config = dict(
    vocab_size=6738,
    qk_norm=False,
    bias='none',
    init_std_qkv=0.0312,
    optimizer='adamw',
    lr_head=0.00549,
    steps=10581,
)
MLP neurons of a small language model. Each row is named by its layer, matrix (down: output weights) and neuron, and shows model dimensions 128-255. Each number is 128 + 24 x the weight over its row's rms, rounded and kept within 0 to 255.
A block is one neuron, or neurons of one layer that tend to fire together. Before each block is what it responds to, as a language model described it from the Wikipedia text at the highest values.

Uppercase letter pieces starting or inside a split word or acronym, often after a heading, "(" or hyphen: ARM, FMCG, Casualties.
L2.down266 [168 119 129 131  82 106 135 143 143 168 147 128 111 133 112 138 141 135 139 118 125 159 123 130 133 172 115 124  75 151 147 111 119 109 131 138 108 151 165 131 105 120  93 178 154  96 112 161 143 142 140 100 112 135 124 144 140 109 125 123 165 176 112 147 125 130 129 113  99  94 137 157 130 131  66  99 138 111 122 128 152 152 144  95  97 116 133 133 165 123 126 159 135 170  94 141 164 109 115 123 127 101 142 150 133 109 161 130 116 141 125 143 107 109 113 123 163 145 150 118 106 107 142  91 159 127 132 139]
L2.down372 [106 144 100 169 155 109 122 183  87 174 122 163 139 192 151 154 145 128 143 106 104  96  96 143 119  98 182 118 143  86 106 138 123  86 150 128 124 120  96 147 104 103 132 105 106 106 111 140 142 127 153 142 145  98 127 154 126 147 143 169 141 136  91 151 143 120 121 149 155 153 146 123 105 133 140 107 119 103 150 168 141 108  64 142 118 116 104 145 117 112 186 144 138 147 179 115 109  88 113 100 164 103 129 111 185 139 126 120 121 138 128 154 125 130 175 102 105 149 122 141  95 135 141 135 167 108  76 151]
L2.down423 [117 102 136 148 177 117 113 142 158 106 126 134  96 170 146 111 118 141 167 111 130 108 125 163 136 173 109 154 100  98 145 135 119 125 164 134  77 119 123 141 122  90 136 100  98 129 160 144 158 128 126  88 134  78 120  97 114 130 125 175 147  96  94 143 161 152 127 155 171 128 149  81  98 130 125 115 134 138 108 120 102 115 134 151  89  91 171 122 153 140 123 140 159 115 117  88 116 136 114 112  70 110 103 114 141 133  84 113 172 155 108 128 143 138 161 148 150 129 125 112 149 116 121 125 134 152 118 131]
L2.down479 [ 80 106 117  85 115 142 144 137 119 143 103 136 123 118 112 124  95 119 146 127 164  98 132 103 111 132 142  98 132 153 103 146 166 164 142 135  93 158 180 124  98 115 116 159 128 155  88 160  90  94 115 144 174 122 103 110 111  98 109 119 115  96 191 161 134  45 131 124 114 132  86 145 129 107 150 160  94 161 109  85 143 180 100  95 124 123 138 136 126 118 127 164 126 171 135 125 106 127 124 136 138 149 119  88 123 126 145 131 131 150 105 172 106 126 145 124  77 153 156 135 126 148  94 149 142 137 107 143]
L2.down748 [119 153 122 139 131 139 109 157 102 113 107 111  96 143 152 130  90 131 131 152 150  84  96 127  99 136 161 120 146 125 116 119  99 114 156 133 119 129 149 123 145 105 111 170  87 158 125 184  79  96 186 112 109 141 117 114 123  89 123 177 133 158 156 132 150  83 128 141 129 140  99 129 110  93 122 109 139 153  83 109 127 141 148 141 123 156  89 111  86 158 121 140 141 142 154 125 121 143 142  86 111 123 128 144 153 137 107 152 137 121 118 150 104 118 150 106 118 140 137 128 100 173 137 152 181 113  99 124]
L2.down1199 [ 97 134 132  94 139 129 107 146  79 151 143 175 152 172 101 131 131 127 130 145 126 140 163 150 115 114 133 119 118 135 124 109  99  91 162 121  85 152 157 140 133 107 103 173 137 123 137 169 115 102 156 123 102 115 119 117 140 149 118 154 160 156 115  86 164 109 117 115 152 125 112 119  83 101 111 132 117 141 102 133 107 117 112 149 138 160 107 102 131 133 106 111 136 116 165 113 152 116 126  90  95  88 136  99 167 113 157  98 160 134 119 194 110 127 185 115 137 113 145 122 127 157 131 132 128  88  72 140]
L2.down1222 [115 144 104 146 150 152 120 146 144 148 126 150 130 160 148 141 156 122 148 159 128 124  94 155  95 125 134 113 119 101  93 132 100  63 126 126 133 137 123 116 155 106 118 162 149 117 118 132 108 114 140 109  90 131  87 159 148 122 104 141 142 111 142 160 156 139 138 117 206 150 138 137 100 125 118 120 130 104 114  91  97 115 106 135 108 138 125  43 101 114 104 102 149 130 131 100 121 143 167  70 121 111 101 130 144 128 109 129 150 139 118 183 132 136 149  87 134 145 128 145 139 127 101 127 160 119  86 142]
L2.down1238 [135  97 129 153 152 130 151 112 139  85 110  89 129 106 126  98 117 159 112 114 121 113 179 159 183 139 135 170 118  81  86 136  91 150 129  95 116 127 132 117 139  95 141 127 135  50  89 107 133 143 112 130 158 117 140 123 106 145 149 108 152 152 109 169 147 117 138 120 170 104 134 138 110  60 110 133 169 158 126 139 140 152 108 152 140 121 103 162 159 129 142 130 158 159 127 134 136  99 102 105 167 106 166 125 192 114 134 141 127 100 109 129 137 109 111 175 122 134 142 129 146  96 120 155 157 158 124  92]

Color and medal words such as gold, Red, Bronze, black, plus opening fragments of capitalized words or names, like Y(outh), Y(ugoslav), Ad(obe).
L2.down128 [146 136 141 153 141 110  89 126  85 136 142 184 107 125 153 143 103 113 119  97 111  99 107  98  87 162 120 136 137 124 152 139 121 118 122 167 118 101 139 117 125 153 139 137 123 131 149 133 120 155 115 118 127 138 105 139 129 145 109 115 137 110 147 111 129  74 121 158 166 112 114 122 133 153  91 152 116 110  74 125 118 116 108 118 141 113 171 120 150 105 147 127 127 104 149 121 153 100 101 119 108 142 105 147 146 122 151 128  86  99 129 141  72 114 163  84 141 117 125 113 134 159 159 141 147 163 129 128]
L2.down358 [ 76 155 120 163 122 106 128 151 131 136  86 145 123 114  69 105 174 155 108 130 129 109 114 143 127  95 142  76 140 121  93  60 118 159 136 145 113 119 146  68 121 132 121 106 111 149 121 143 131 103 116  79 154 107 140 132  98 145  99 155 188 104 121 103 142  81 127 167 142 153 150 141 155  86 153 131 115  89  95 112 104 104 128 123 117  93 139 135 142 142 144 151 129 174 160  82 100 125 135 103 129 124  90 147 116 114 149 130 138 130 124 161 138 123 126 124 157 133 142 138  79 120 133 122 156 120 129 141]
L2.down445 [144 110  89 120 151 175 103 140 152 127 156 158 172 127 165 151 129 131 140 125  88 151 127 107 112 111 122 133 120 148 149 151 106 143 132 155 122 138 134 126 148 143 101 132 145 139  96 150 114 109 129 130 126 128 111 127 105  95 127 105  62 152 163 142 141  94 131 130 135 113 112 117 139 116 161 111 112 132 145 126  96 134 125 150 146 120  96 137 135 154 155  99 132 162  97 215 119 109 117 123 167 128 119 132 109 188 135 119 117 100 118 113 151 150 159  95 125 145 163 126 113 202  79 145 118 165 162 141]
L2.down494 [136 104 156  94 139 128  99  93 159 160 152 158 163 133 146 128 142 110 117 123  84 149 136 110 182 160 116 167 187 127 125 113 101 148 109 136 127 141 152 133 115 118 109 115 156 134 163 106  72 172 159 151 116  85 105 109 152 136  98  52 169 141 143 105 190  96 120 127 127 103 170 142 158 169  93 138 123 138 123  74 117 128 133 112 140 135 119 152 119 121 125 115 154  56 139 126  92 187 119 112 117 119 112 123 169  97 156 136  99 133  89 134  96 123 139 173 135 102 146 124 128 109 118 142 141 125 164 137]
L2.down870 [107 141  77 143 118 117 130  99 114 131 133 120 182 164 127 138  97 118 137 114 133  98 116 140 107 160 128 129 100 117 106 146 126 165  78 118 144 113 183 134 131 140 146 125 145 111 146  95 183 168 160 112 111 156 110 164  97 108 128 120 112 107 116 102 170 134 135 141 126 141 132 105 112 122  69 123 186 141 118 147 110 120 158 131 136 153 124  89 146  74  98 106 130 113 152 122 162 142 112 133 144 101 130 136 167 146 133 129 117  93 105  92 116  93  59 111 113 119 119 133 163 107 147 137 118  97 120  93]
L2.down1119 [149 146 133 145 115 135 126  98 118 113  90 193 166 153 130 152 125 132 118 130 160  85 117 127 139 119 119  94 136 153 175 139  90 182 135 145 133 137 117 118 134 169 106 116 127  87 129 138 122 102 142 143 120 122 110 148 139 117 145  83 127 100 178 159 114 106 124 107 158 139 141 160 157 137 133 105 139 114 133  95 113 108 113 145 133 144 147 128  95 144 119 180 100  66 118 214 119 154 102  93 174 139 132 116  78 148 104  50  75 153 127 124 146 137 163  91 150 105 127 112 113 108 138 117  74 143 121 126]
L2.down1213 [102 115 141 140 130 151 110  87  63 124 126  77 105 160 151 146 122 128 133 100 110 102 115 142 135 125 161 139 163 157 148 163 151 164 118 122 161 155 171  83  85 186 111 123 138 199 100 115 129 117 162 155 124 109 128 108 127  75 126 154 113 145 128 116 128 122 131 147 118  88 122 136 105 107 137 154 123 110  91 144 139 121 151  94 111  93 115 135 166 134 175 170 145 117 118  97 168 118 113 142 119 103  76 119 140 143 113 127 142 112 111 149 161 121 155 122 112 137 178 141 124 169 144 125 123 165 110 105]
L2.down1233 [136 150 138 144 138 133 110 146  69 172  95 177 156 141 114 198  96 151 126 130  86 114 123 150 104 130 122 103 137 131 133  98 138  87 113 149 104 176 139 141 110 137 139 144 164 111  48  95 117 144 138  90 138 137 156 108 150 137 111 146 151 153 125 129 166 130 108  90 146 100 146 124 113 112 130 121  68 120 100 171 156 129 150 148 154 105 169 130 109 151 152 147 104  74 141 108 127 111 115 152 105 163 115 129 149 111 122 175  95 104 110 147  89 123 130 122 111 161 145 164 127 151 125 131 159 154 127 118]

Line-break tokens closing Wikipedia section headings (==Reception==, ===Club===), table divider rows (|---|---|), and paragraph-final periods, before new content begins.
L3.down396 [125 125 105 110 125 140 162 128 119 124 124 110 116 150  90  71 146 119 141 186  99 126 133 122 121 109  76 161 107 150 115 140 136 129 121 136 134  70 160  94 103 147 112 127 151 109 156 151 125 162 148 146 125 144 106 116 115 140  82 123 148 147 167 130 138  97 125  94 107 157 130 155 152  70 105 126 133 159 157 146 124 138 133  85  95 132 150 166 108 110 102 133 124 132 141 159 123 107 106 122  92 162 141 162 160 109 145 144 124 135 129 177 184 129 109 158  95  96 169 138 160  99 181 108 107 128 142 139]

Closing == or === markers of section headings, often before tables or lists (Playoffs, Track listing, Personal life), plus single capitals starting list-item names (C in Crystal, CBS, MCH).
L2.down72 [119 161  93  98 172 160 119 108 149 106 120 121 134 114  93  87 125 146 135 137 134 147 106 126 121 125 103 173 118 101 122 115 132  90 131 119 157 163  80 128 105  97 152 138 166 140 167 102 139 122 132  93 130 127 130 135 118 143  97 103 117 127 117 168 127 180 135 109 134 111 131 150 122 159 136 121 169 133 140 101  99 120 142  82 138  97 139 157 102 121 124 109  87 113 123 131 166 122 142 136 160 162 141 139 113 175 107 109 134 155 138 121  66 103 130 109 169 153 130 141 162 171 140  99 105 152 147 127]
L2.down309 [117 154 110 148 169 146 108 131 183  84 112 152 117 133 185 120 104 142 114 138 131  98  76 139  93 125 110  84 117  62 112 130 142 103 124 137 104 186 117 169 131  95 119 153 130  96 104 166 125  71 124 132 130 129 131 182 149 181 146 179 133 106 102 160 120 164 127 148 162 131 115 141 173 102 151 136 147 125 139 115 132 107 108 120 125 113 102 147 156  95 125 122 142  94 131 143 150 144 132 153 141 162 107 159 111 150 148 153 131 127 126 158 104 127 101 129 124 146 147 150 139 118 105 184 124 137 133 114]
L2.down390 [132 140 116  96 116 168 129  97 136 141 123  96 134 165 109 133 118 146 108 114 124 129 112 143 138 151 126 109  89 123  66 134 141 155 126 119 110 125  86 111 129 159 150 108 129 139 145 138 146 130 121 173  98 111 122 133 113 149 142 122  80  98 148  97 135  98 114 135 149 104 143 164  94  79 147 183 146  99 116 180 167 137 136 125 134 122 105 149 109 124 153 125 103 144 130 128 121 113 101  69 104 182 132  99 110  93 132 130 149 126 132 109 117 145 123 127 183 107 109 157 136  86 133 122 103 142  73  75]
L2.down713 [ 99  92  93 127 150 147 150 118 119 132 140 102 146 140 111 143 141 109 168 150 136  92 125 126 129 166 153 118 116 145 103 150 116 154 109  98 138  93 111 113 121 144 110  76 190 139 131 142 115 116 120 127 104 130 100 138 156 112 142 114 128 176 151 149 126 165 118 122 144 132 149 112 146 105 115 152 167  90 119 129 161  98 126  97 120  78 144 130 128  87 151 116 130 134 169 117 168 118 125  75 105 159  97 128  80 136 133 156 101 172  95 174  92  91 169 123 104 140 191 141 148 146 139 133 156 170 165 131]
L2.down858 [143 127 157 112 163 153 171  84 134 110 136  91 148 109 136 118 139 135 127 173 123  81 115 136 173 124 128 147 144 113  97 123 165 146 111 126 138 124 119 141  83 156 120  88 137 139 178 144 174 171 118 121 120 129  72 140 129  88 114  89 157 106 155 164 154 161 124  91 104 125 121 169 142 119 104 108 128 126 145 173 110 138 112  86 150 130 180  97 122  94  78 127 109 103 144 111 139  95 104  78  95 161 122 116 117 130 151 105  94 107  96  94 132 116 182 188 144 128 149 158 120 125 126 132 116  94 109 143]
L2.down1030 [121 124  86 112 140 141 169 102 164  95 109  99 101 163 138  95 120 130 129 135 122  83 130 156  91 102 134 110 114 144 140 177 119 137  94 133 105 126 128 136 140 129 134 109 131 142 158 108 106 146 143 174 111 116 102 130 166 116 110  71  96 148 110 144 174 129 131 103 167 137 148 157 100 128 117 118 173 145 146 199 132 110 110 136 135  73 108 133  89  96 129 122 111 111 171 112 138  74 129  78 134 184  98 156 100 145 129  86 126 122 110 144 143 107 123 128 104 147  90 137 128 109 107 144  85 116 165 130]
L2.down1088 [112 115 124 126 152 133  95 126 121 144 107 160 154  90 115  94  99 154 137 191 140  98  93 128 165 110 113 119 127  96  98 139 151 128 125 138 105 153 113 105  75 134 131 116 139 124 164 116 148 157 161 158  87 145 148 150 149  99  74  71 190 128 120 171 158 165 116  99 135 162 118 159 149  94 139 113 153 101 177 113 125 108  89 147 141 141 153 131  85  92 153 116 107 120 123 116 155 146 120 101 131 156 147 131 164 133 141 111 125  84 134 100 119 133 135 173 153 105 132 126 129 107 156  81 133 132 141 112]
L2.down1187 [130 145 131 130 118 165 135 115 107 151 130  93 126 104 129 142 100 116 116 108 150 121 119 155 161 105 156 138 144 109 103 111 166 140 105 137 142 157 162 142 123 165  85 131 119 210 142 113 100  79 159 133  93 129 114 168  92  76 153 100 130  77 132  77 114  97 135 155 130 130 119 156  84 141 118 157 105 125  93 168 102 123 138  90  92 143 132 134 153 134 127 128 151 117 130 100 190 143 122 156  95 140  78 134 138 122 105 121 185 165 105 140  93 145 140 169 103 125 162 143 121 160 146 122 135  96 128 106]

Word-start stems likely to take a suffix or second element, strongest for black (blackish, blacked, black rhino), also long, Light(ning), child(ish), broad(er).
L3.down180 [133 120 141  84 162 154 120 111 102 192 118 123 138 144 119 151 117 118 153 112 138 104  91 106  89  86 112 138 179 146 127 142 147 115  98 142 150 136 151 121 152 137 125  82 150 135 110  85 164 124 137 139 173 137 102 203 153 118 153 106 165 157 126 118 157 141 141 125 119 103  85 121 109 136 142 120 137 153 105 128 104 123 137 138 115 149 105 109 130 129 113 138 139 161 133 104 103 100 115 148 118 153  87 105 146 136 132 117  91 104  96 155 144 117 114  82 175 172 128 139 136 135 130 159 116 114 148 141]

The second character or piece right after an opening capital letter, mostly inside acronyms, such as HBO, GOP, MGM, in TTR or HTS, plus punctuation after initials like "H." and registration hyphens like B-2925.
L6.down25 [146  91 139 106 109 136 143 149 105 120 157 144 113 138 165 108 101 124 130 105 148 107 127 132  97 106 135 164  99 129 105 121 145 135 142 110 125 154 154 118 126 151  99 117 110 116 161 148 104  90 140 127 103 135 119 152 153 111 116 126 145 113 127  89 113 147 112 132 104 138 153 141 116 158  92 136 118 161 132 129 115  88 144 120 103 114 112 191 103 132 160 159 175 105 145  94 123 143 144 193  80  92  84 115 133 144 144 143 116 110 101  95 125 101 113 127  99 138 146 148 149 114 122 131 151 113 112 107]
L6.down367 [ 90 135 131 129 116 149 130 112 104 132 141 118 106 112 135 129  94 131 101 141 119 130 144 127 161 125  85 112 126 145 117 134 134 129 152  93  82 112 110  95 108 131  72 125  99 144 143 144 130  94 159  86 120 106  97 117 149 122 126 121 112  89 109  59 132 149 158 102 146 111  94 140  91 161 147 155 105 125 106 157 103 119 126 133 101 136 111 157 133  97 147 117 165 152 130 116 126 163 150 136  78 116 114 163 124 116 182 170  80  68 111 136 115 119 125 105 116 149 153 107 115 142 112 167  97 114 141 132]
L6.down405 [125 114 105 102  99 138 105 167 145 140 100  89 135 102 129 112 130  99 115 132 151  96 170 104 135 152 128 110 131 138 131 118 152 134 140 113 117 161 158 160 176 120  85 134 139 103 157 150 130 138 146 112 107 127 143 145 104 126 109 121 123 124 115  99 164  89 125 173 158 117  95 129 157 144 106 144 149 161 137 143 130 121 111 137  95 135 104  83  84 142  79  92 144 105 133 121 161 140 197 135 154 128 118 108 118  86 117 127 110 118 112 135 102 173  95 160 132 153 140 149 174 116 158 142 141 119 154 146]
L6.down572 [134 149  97  98 151 140 118 122 103 109  88 130 128 148 173  96 170 105 143 124 145 135 114 142 113 152  96 134 117 134  98 123 149  92 139 112 109 147 125 103 132 148 143 130 163 118 175 121 121 164 109  94 126 100  83 136 130 160 137  88 162 139 114 117 139 121 142 210 157 120 157 100 142 107 131 146 106 148  97 153  77 142  87  82  92 104 131 134  95 161 104 116 143 152 128 115 116 124 169 177 128 144 106 124 135 113 200 139 132  81 142 163 111 116 125  87 139  87 121 130 127  95 123 140 104 136 137 124]
L6.down892 [155 145 121  84  94 152 118 168 134 163 168 130 107 158 107 105 139 109 144 156 133 123 186 104 157 137 125 138  87 110 149 132 131 152 109 106 113 163 103  94 134 133 122 128 130 130 120 102 162 134  97 113 136 154 109 115 126  89 142 131 186  89 123 119  98 139 117 113 152 135 128 188 114 165 126 196 123 127 118 160 143 108 102 145  90 127 157 150 116 153 144  92 134 146 129 163 169 151 170 200  96 125 159 141 121 122 151 104 146 106  86 120 129 152 134 154 146 169  97 145 134 109 166 144 149 119 109  88]
L6.down914 [109  75 141 132 102 115 120 126 125 172 139  85 125 148  99 104 115 109 147 157 119 117 171 137 159 146 114 116 159 138 148 146 135  97 127 139 132 149 154 138 147 109 161 109 117 102 119 125  84 135  93  77 142 167 164 137 132 128 136  99 129 119 121 168 110 111 141 105 153 107 107 114 123 125 154 172 133  94 150 135 140 122 130 123 152 126 149 106  98  93 112 120 132  75 103 144 168 161 153  82  88 120 144 134 149  99 150 107 122 116 125 145 118 147 132 165 126 153 150 144 139 129 145  97 151 138  97 149]
L6.down1037 [152  94  73  87 101 130 123 133  95 104 150 169 172 120 100 139  96 112 138 142 131 133 154 104 158 187 155 145 171 156  80 118 123 121 164 123 123 127 102 145 130 114 111 128 111 103 149 154  57 125 130 129 130 105 110 162 166 109 130 116 140 143 129 146 135 176 135 152 177 153 160 127 151 112 117 115 143 149 132 140 153 127 152 159 138 133  98 168 120 153 141 109  89 146  88 138 117 150 110 179  95 109 110 115 147 160 143 159 108 107 103 130 142 130 170 149 170 108 148 128 111 108  97 110 157 153 123 104]
L6.down1149 [ 91 128 109 111 161 101 132 127 131 126 150 124 128 108 163 130 152 108 134  91 151  92 121 125 150 149  85 145 118 159 129 106 156 122  40 100 116  69 142 168 123  96 150 155 161 104 123 174 141  87 178 112 147 144 106 132 156 133  85 106 133 190 155 134 107 141 125 149 185 173 109 131 132 134 147 121 127 116 133 136 120 121 124 138  98 184 154  96 131 138  96 104 111 101 131  93 122  90 128 115 164 135 104 162 145 101 146 127 105 169 112 130 119 141  80 154 109  94 130 132 139 124 157 149 142 126 162 128]

Early word pieces inside proper nouns or foreign words being split apart, especially German or Yiddish, such as re in Shrek, w in Schwartz, ash in Yash.
L6.down256 [122 123 119 107 129 130 126 134 111 131 151 162 120 177 149 118 149 106 146 137 141  78 118 119 110  91 144 104 111 144 168 118 139 132 143 158 131 112 118 130 115  96 134 180  89 109 201 158  86 112 141 105 133 100 157 132 127  99 151 148 149 146 121 138  92 156 103  70 131 142 155 115 130 154 114 176 104 111 141 104 101 117 129 156 118 136 112 118 131 156 146 135 129 141  96 134 103  90 176 143 140 119 129 125 148 131 134 134 135 120 141 128 166 155 128 158 153 125 145 175 109 135 133 132  92 109 156 140]
L6.down458 [161 156 115 115 126 114  94  96 106 145 132 117 129  82 182 139 177 133 123  97 112 126 162 152 131 187 144 168 137 119 168 126 137 126 150 156 124 121 114 103 134 155 155  87 118 168 128 117 135 158  90 154 136  88 106 149 114 167  89 124  92  80 112 135 133 144 119 132 117 115 153 121 123 159 135 142 144 111 142 173  92  92  96 125 125 155 124  96 141 125  69 145 106 112 150 112 169 134 165  82 134 137 138 138 126 117 152 158 113 121 149 112 133 142 180 153  98 142 108 116 115 117 106 142 120 170 113 136]
L6.down674 [139 134 133 161 129 122 109 102 112 111 163 174 127 114 143  84 173 143 150 146 130 156 123  88  95 131 130 113 164 111 161 128 144 144 121 136  99 146 140 159 139 114 158 159 108 156  92 120 144 120 131 102 148 154 141 137 146 142 167 144 122 122 129 108 104 116 119 119 106  87 143 110 177 105 109  65 133 168  94 133  90 149 139 124 134 123 106  93 134 119 136 166  74  97 116 114  98  97 116 122 151 127 126 129 173 113 127 151 112 124 155 157 154 111 139 140 132 169 120 125 127 134 133 131 102 186 158 116]
L6.down756 [116 125 111 139 118 143  50 140  95 158 152 130 119 140 149 102 107 158 139 128 113 137 179 126 113 158 183  87 110 157 128  74 150 118 137 109 148 123 142 150 139 106  91 145 132 137 138 142  96 144 178  80 107 126 134 139 134 115 159 176 115 105 178 129 150 126 149 117 136 126 142 133 130 128 108 115 100 159 127 109 191 120 142 121 158 108 129 140 128 127 128 148 145  87 103  92 126 135  83 109 119 110 142 141 134 102 129 175 107  97 120 135 104 121 107 113 129 153 135 122 136 106 139 174  92 126 126 133]
L6.down980 [114 112  82 124 124 128 142 123 153 165 155 106  94 125 144 126 106 160 128 132 130 125 167 100 146 118 128  78 115 133 134 143 157  97 110 139 121  87 136 137 150 132 101 125 125 143 150 131 143 157 175 153 144 112 112 131 149 149  91  72  93 150 128  92 152 116 138 139 132 104 125 111 129 103 139 138 127 138 188 122 139 107 135 168 133 155 156 101 151 145 120 112 130 133 157  88  95 120  81  85 148 139 103  93 153 112 134 122 132 136  76 169 127 124 139 134 129 129 132 102 101  96 119 138 115 160 139 133]
L6.down1020 [129 128 118 123 149  67  76 130 116 142 132  84 123 141 139 111 132 108 155 165  89 119 157  94 125 118 154 111 106 136 127  80 112  99 157 114 143 121  77 152 154 134 150 134 115 146 151 151  91 111 138 111  96 129 140 153 164  81  95 163 127 132 160  91 116 114 126  97 136 134 135 138 116 171 164 134 161 150 146 149 189  88 163 150 114 129 120 127 145 123  89 166 140 152 127 130 118 137 137 106 129 114 101  92  95 126 131 137 139 122 147 151 162 119 138 147 144 136 123 148 145  99 166 121 120 167 142 115]
L6.down1069 [ 92 107 146  96 155 145 136 107 112 131  92  87 112 146 152 112 145 121 154 118 157 113 150  97  99 153 106 131 155 123 120 116 176 134 138 124 148 110 121 142 131 121 152 133  79 109 106 146  87 150 153  82 161 106 129 127 152 127 124 133  98 137 171 143 183  77 162 108 139 145 123 146 153 133 142 124 130 118 120 187 121 142 124 116  82 174 127  53 149 112 114  94 127 149 117 130 120  96 184 152 142 130 114 109 141 163 107  99 141 110 134 148 115 116 160 105 149 127 113 134 138 141 143 142 120 121 147  97]
L6.down1213 [135 154  86 136 127 109 128 122 132 146 167 153 112  88 156  95 130 125 160 119 109 111 111 135 129 130 135  92 159 121 159  89 135 118 170 141 129 146 108 146 131 168 113 140 143 116  97 145 124 135 154 117 105 155 150 147 105 108 126 102  99 122 154 131 150 105 153 117 122 110 144 128 156 116 104 136 133 109 122 171 133 101 169 108  97 155 137 107 114 122 106  80 148 144 109 110 102  71 132 129 164 146  88 126 121 165 114 147 149 170 142 129 178  96 141 171  94 147 126 143 127 121 135  90 142 165 145 123]

Single uppercase first-letter tokens that begin a word split into pieces, at paragraph or heading starts or after ( or ", e.g. G|abriel, D|escription.
L3.down675 [110 118 116 147 113 101 111 116 128 169 149 101 143 130 130 105 132 146 118 111 102 124 167 106 177  91 123 161 119  98 137 131 140 157 109  99 150 143 148 129  97 105 124 120 149  66 102 150 115 140  82 119 168 127 104 131 172 124 103 102 113 100  99 151 173 116 135 142 139 128 117 173 137 133 109 135 142 125 135 183 118 141 100 144 138  93 102  93 133 149 111 148 124 107 120 136 127  91 133  94 189  93 124 140 207 152 157 120  82 106 114 112 111 111  98 156 106 149 133 106 121  98 108 177 122 140 142 124]